Weights of a small transformer language model.
Architecture: LayerNorm before each block, rotary positions, tied embeddings, attention and MLP in parallel, capped logits.
MLP neurons of a small language model. Each row is named by its layer, matrix (up: input weights) and neuron, and shows model dimensions 176-271. Each number is 128 + 32 x the weight over its row's rms, rounded and kept within 0 to 255.
After each neuron's rows, "fires after" lists the tokens most often just before its 100 highest values on Wikipedia text that the model never trained on; "fires on" lists the tokens most often at its 100 highest values on Wikipedia text that the model never trained on.

L4.up196 [140 159 117 116 148  92 170  94 153 172 134 162 173 122 133 167  76 120  85 155 143 117 140 138 147 199 145 112 106 147 107 128 131 140 145 111 124 100 162 106 167 161 104 135 153  91 190 138 135 177 113 120 153 109 113 109 116 169 129 145  87 158 124 180 154 120 193 119 107 107  93  87 114 120  66  95 121 115 112 127 150  81  98 188 127 128 145 109 172 127 183  93 151 200  88 173]
fires after: ",", " E", ")", "E", " R"
fires on: " but", " =", "ud", "==", " Del"

L7.up296 [102  95 152 117 107 120 174 132 119 136 190 153 144 183 127 144  80 102  64 151 216  99 105 110 143 114 159 180  38 175 130 102 131 141 143 115 147 154 130 157 129 104  40 161 170 114 128 127  85 166 136 136 109 139 115 106 182 178 137  73 111 137 193 105 169 113 143 107 125 114 186 175  93 107  94  88 112 110  99 100 195  55 141 185 120 145 116 109 134  98  91 131 109 100  80 150]
fires after: " |", ")", "ps", "-", " South", "0"
fires on: " −", " +", "\n", ":", " Carolina", " Clade"

L4.up29 [130 161 176  96 116 113 117 111 118 112 139 109 112 133 127 142  73 159 131  52 116 112 184 136  82 117  95 143 150 144  91 126 129 115 144 140  89 119 181 126 140 141 138 135 124 121 144 127 168 105  84 128  70 110 161 174 126 126 147 109  61 100 132 111 162 105 152  39 154  94 141 129 158 134 159 179  76 131 103 124 107 130  67  57 147 197 152 160  81 176 182 124 140 187  97 145]
fires after: "9", "0", "7", "8", "2", " President"
fires on: "0", "8", "9", " of", " years", "il"

L9.up63 [ 91  80 140 118 103 112 104 157 172 128 126  51  73 127 117 127 129 105 118 132 133 106 129 162 132 102 127 143 168  75 153 117  88  76 135 106 129 178  89 153 109 150 159 101 132  92 144 131 150 179 143 131  97 169 161  88  88 107 103  66  90 148 136 151 142 146 106 170 179 149 123 151 178 138  72 113 141 150 156  77 136 139 120 114 141 165 147 134 137  81 123 159  76 121 155 142]
fires after: " ", " the", "2"
fires on: "3", "2", "4", " \"", " S"

L3.up430 [111  93 123  94 125 130 161 129 182 108 144 129 191 148  86 140  93 192 121 121 143 119  86 131 158 133 185 148 142  91 157 223 123 132 124 135 125 113 124 132 174 127 137 128 102  86  98 152 132 145  97 111  85 108 114 109  55 154  89 148 152 118 124 134 124 152  68 126 207 160  98  90 116 132 140 127 121 117 102 118 151 110  87 129  80 141 140  58 116  94 160 148 195 121  96 138]
fires after: " |", "|", "0", ";", " W"
fires on: " ", "ic", "0"

L9.up819 [106 173 222  96 135 179 155  91  47 115 160 126 131 182 108  84 151 100 122 131 107  72 130  90  92 110 125 144  95 159 154  98 168 146 120 186 136 120 115 122 140 177 106 157 118 195 149 128 151 120 118 106 146 119 115 169 148 158 139 154 144 118 134 124 120 120 132 125 135 141  99 108 146 129 128 164 116 121 122 130 105  93 119 103 105 118 101 105  78 124 107 134 141 181 138 152]
fires after: "2", " to"
fires on: "0"

L7.up203 [ 93 173  99 117 126 130 168  96 129  99 117 127 128 148 159 133 111  89 125 145 195 153 134 127 127 194 136  95 145  50 124 151 195 167 129 194 211 154 117 145 107 158 109 122 154 123  99 131  69 123 157 130 127 147 117 171 166 128 150  59 121 153 193 117 124 139 120 159 154 119 207 143  60  82 120  60 127 113  94 111  66 144 111 115  58 114 142 153 144 161 103 131 130 155 138 145]
fires after: " "
fires on: "0"

L7.up171 [ 92 110  84 119 168 144 109 137 208 147 123 145 104 123 131 148 104 143 109 190 113  91 162 141  88 110 128  83 122  90 143 111  83 178 154 100 111 114 135 109 201 148 138 125 114 132 121 114 133 165  72  90 132 105 101 161 151 144 104 138 113 103 159 117 180 117 102  96 117  73 147 177 177 134 144 103 125 129 100 157 153 107 133 128 124  92 112 134 128 111 199 236  92 137  98 142]
fires after: " ", " United", " (", "–", "-", "0"
fires on: "1", " States"